python train.py --num_hidden_layers=13 --hidden_size=384 --num_attention_heads=9 --num_key_value_heads=9 --head_dim=64 --intermediate_size=1536 --vocab_size=2048 --hidden_act="gelu" --norm="layernorm" --norm_place="pre" --norm_eps=1e-05 --positions="learned" --qk_norm=false --attn_scale=0.125 --bias="none" --tie_word_embeddings=true --parallel_block=false --init="uniform" --init_std_qkv=0.0255 --init_std_o=0.0255 --init_std_up=0.0255 --init_std_down=0.0 --optimizer="adam_variant" --learning_rate=0.000764 --lr_mult_qkv=0.4 --beta1=0.9 --lr_head=0.00486 --warmup_steps=238 --schedule="wsd" --decay_fraction=0.739 --decay_shape="cos" --final_lr_fraction=0.0 --batch_tokens=65536 --max_seq_len=1024 --doc_mask=true --train_tokens=384100000 --max_steps=5861 --dataset="wikipedia_en"
MLP neurons of a small language model. Each row is named by its layer, matrix (up: input weights) and neuron, and shows model dimensions 48-239. Each number is 500 + 40 x the weight over its row's rms, rounded and kept within 0 to 999. Numbers have three digits each.
After each neuron's rows, "fires on" lists the tokens most often at its 100 highest values on Wikipedia text that the model never trained on.

L6.up258:498467572483500530538432511516506540503441490528450521514466534509484517462479458476481483520472520534578468452491471502551478529481510522345527459528485533577491459525496438490415465453467453468556617575500461483589555496538493454473463476640505539552505556480550528522507527426541492523534554462498422487508511499441488488484542480425445516505466577511408567518439512450501510567546474501485533459480520566501546521508488483555530430537472540548539467557556557503501543426484486499543462505409515541487510409518477514506508449439491496501548468529481478620536543492498499463
fires on: " ", "p", " p", "P", "ength"

L8.up1276:508537571467562546534485526545538560558578518466511522551436573517431529529471476505468509473455537572538532519468398480521481525542538483559529478532508489493445474463538472450541501468537520550527579531584507481452528461488470539501500499508523474542525541506558444476486514506530510458548524490516457442564500494490534538502587467512462513479412524510529467527502422510522504452451510514515454466465463489530544486494517531547560484541462450502549458549516437493497466488580532541484570452458479537570494482490482478428417551405506513480531471425502553524515514503504542493
fires on: "P", "C", " st", "B", "st", "p"

L6.up637:465567519547513483434509530559498504492513504518507447569537533540516500427439522520515464534443475519481488498455364499531448497527490461488508413477437494502487449513478464497463551496536552489541508599514511520555548494468523458545400539546473535546550494425481467462455545492533466434524520472503552520478512399526539544418505517507475509508566523505501496434563553391528476608466526500568481467502486495531511444421506495505567433549524502475431549527499524523452503507559490545598503412518446508473500527568493527509499475483407534498552528395498442487522518503469558515
fires on: " N", "\n", " medal", " v", " M", "M"

L6.up1073:465492563486539468520541499543469521540483474568527449561529527565543531425459546516492487527434532539559578498494563485444425530437503473406480445526516457493514467572458500498476502544517548370491492492487533477551619552374493461567475532524459537623594491455539467440478459434542539476538570432509536501484614449495517466487475457488421518504496517534483570433529511513505506565494455536492598466453521524488511495487513530569552503478515521485547466494569485483478468535452461516526453506484486554503521505525541539475595473500466485541500520536490429464551526500495548435
fires on: "\n", " ", " in", " September", ","

L6.up734:463519502483481427436470477522461478546446531546464521489473493469481554494465421441515496564495508466536485509544535432555458552448540505417466477500461535506505476475453518546400498472503519490551478496510522496566523475500493458448432567562553487525537538546499533470542506471537542521509482491407517384494538507482483462476479556419503532485461522535418514543392510468561495490537448521534508489472591526462521587521512476584502476478472535481493487567495497534543481451503457439501433452505658515545493520508500501528562502450480462443464499495481456463568547548495460544
fires on: " in", " |", " first"

L6.up1070:489581530515515477465497510456480573544492547597487467521555476506457496478492497504484559494498479525574549448511519467528436521562514538519499471533498471520472542550375523490477487512454548462477537555531557509490435445507477513552557522557512464540513487525534460500508535480543537470512559467536554474546607555447516454489481543513505528477492412517568510463574545500494541533554475564546516473460451492473439498520516542501528471466446466473527514539514444484473496524461486500465550484484458512511498565431537562545456477471466510467530556542451438536593529498499504449
fires on: "|", ".,", " |", "-"

L6.up257:463545540540492492524530505521477569536518459579507468494577426433496498413479554529453487506454508489551423480504447456420414557427496442509562475567477478545478473486379487452509502564446591506551570491439444518572516452509491475586491525502497543500471581441450436415501469512486542455585514467457541529447540480464511462464477555496444491497513516554574525498498529503518509514440473541497556527461497510511468472497522528553523461484502502496528478490411502495506555512437411579458570527511390545546599464482512544435542497510467457562549456466531436531528528480470502473
fires on: "|", ":", " |", "\n", ":\n\n"

L6.up1041:516551510438471486491431509524459561535480501456411437478476488482499488505447463444527476522476502510481537479547565476579483545482558490431558440400479523460471446563454460509409497452519465468651566524530489505483507472542547475510461537554485550526507522492454513517502514472572466481539456494545448423522512472513496488418496456483534564480558543487442457444432546461560575542565515543432514519521484525585499553549517464572490472540448539496464490493535531535549564432534461521460491496391561522561521497487512479514552472475426446463507487566457489530520509561494507491
fires on: " d", " at", " first", " second", " Gold", " long"

L6.up1515:458520503559479502564471528522538513502487501506461542527482514523474510512487459478431497540492527460513478457445421460580490514475527561525484504540499522493471468527560474443476538446508515495536605549501427541516531506473482496551454477621515482548473570416517541457490468473494398508496516475581449472505501442456507525471575483444507559463517568517544465458483522482514448511471544503567494432550451495528592523579487498463463393585453483510464489471491478507471526458477536512523569419414504547472513506507385510505381559511464500474576502474445542584465512499526446421
fires on: "ig", "p", "ass", "ct", " Pal", "P"

L5.up693:461553523542533427467460493510508617519449517529467498477565489497497521493427505452533487509490470525486582495536508523465443482450503518539587397521513495478503480540432450479460492589512563479553447521459523500546493533444452503552560551464501518470545496368456450481546522475504561473551507462471550471488514520576518518440463472456482523465500498496503495530558496460541491516463514499483577600508476525520413475445530478494577451558542508470553489552496477534543451533489446612439439442539424530545515518527579487491583511544433497524466484487490424462570490464539544501
fires on: ";", " ", " |", "-"

L6.up1253:470489524538504444473535507483474484462487527519575487522539499494496525417510532489490493530485505473568486493551511495492475541523512498478541374544511463519474556525480522465488466570496572514461471552569549450523512526441470504557542534526511541516547523449440481472526446440515571471495512444503598472483585479467488432430462524462499478495502460536527543460583483471501509480489427549523517486472505478525470496443558508539505503468488533471564539502526508487516493521559561585447485517519418510486506505464537492477585479517530552494486505486486440468600422492479549479
fires on: " United", "-", " im", " ex", ",", " |"

L8.up872:459497506505470474489555498521525562583504438482523523500498513463509554455478503488518491494408531462578481470461497452544412494547557517560502516560453495482495496505441494521485501558543537443525510506524508519484454511487499478504535524399489541468563455476485407481433511555556565497524451440492491495490543508492508531444522503533461555428473481504509504496570480535469456517442435506461511498470444401494556505437506474487509489359571484459531547517520488554471473536574417542513514501446480537492477516496530548467429508526517504511542479522532499492522468463489539496
fires on: ".", "-", "M", "–", "A"

L8.up65:458553509563513428543564563521517563590545489552531479548512526537482565440463543482513491498400510430518498468502457481519423544457466459543501464527549491469470508502504499539486517499533570442508576519501533477482556497463492472554450543482481480514497496478504420446443473518538504426547474469530539408424555474469523493440421487477488539522491489489546582502577501513505527580439496526479607462520475461536516506455514542532519476414522459460555458513517508537493464571516538550516489471523387557507557522511513485506493523510468533496550469465480483444544463525472601548
fires on: "\n", "M", " im"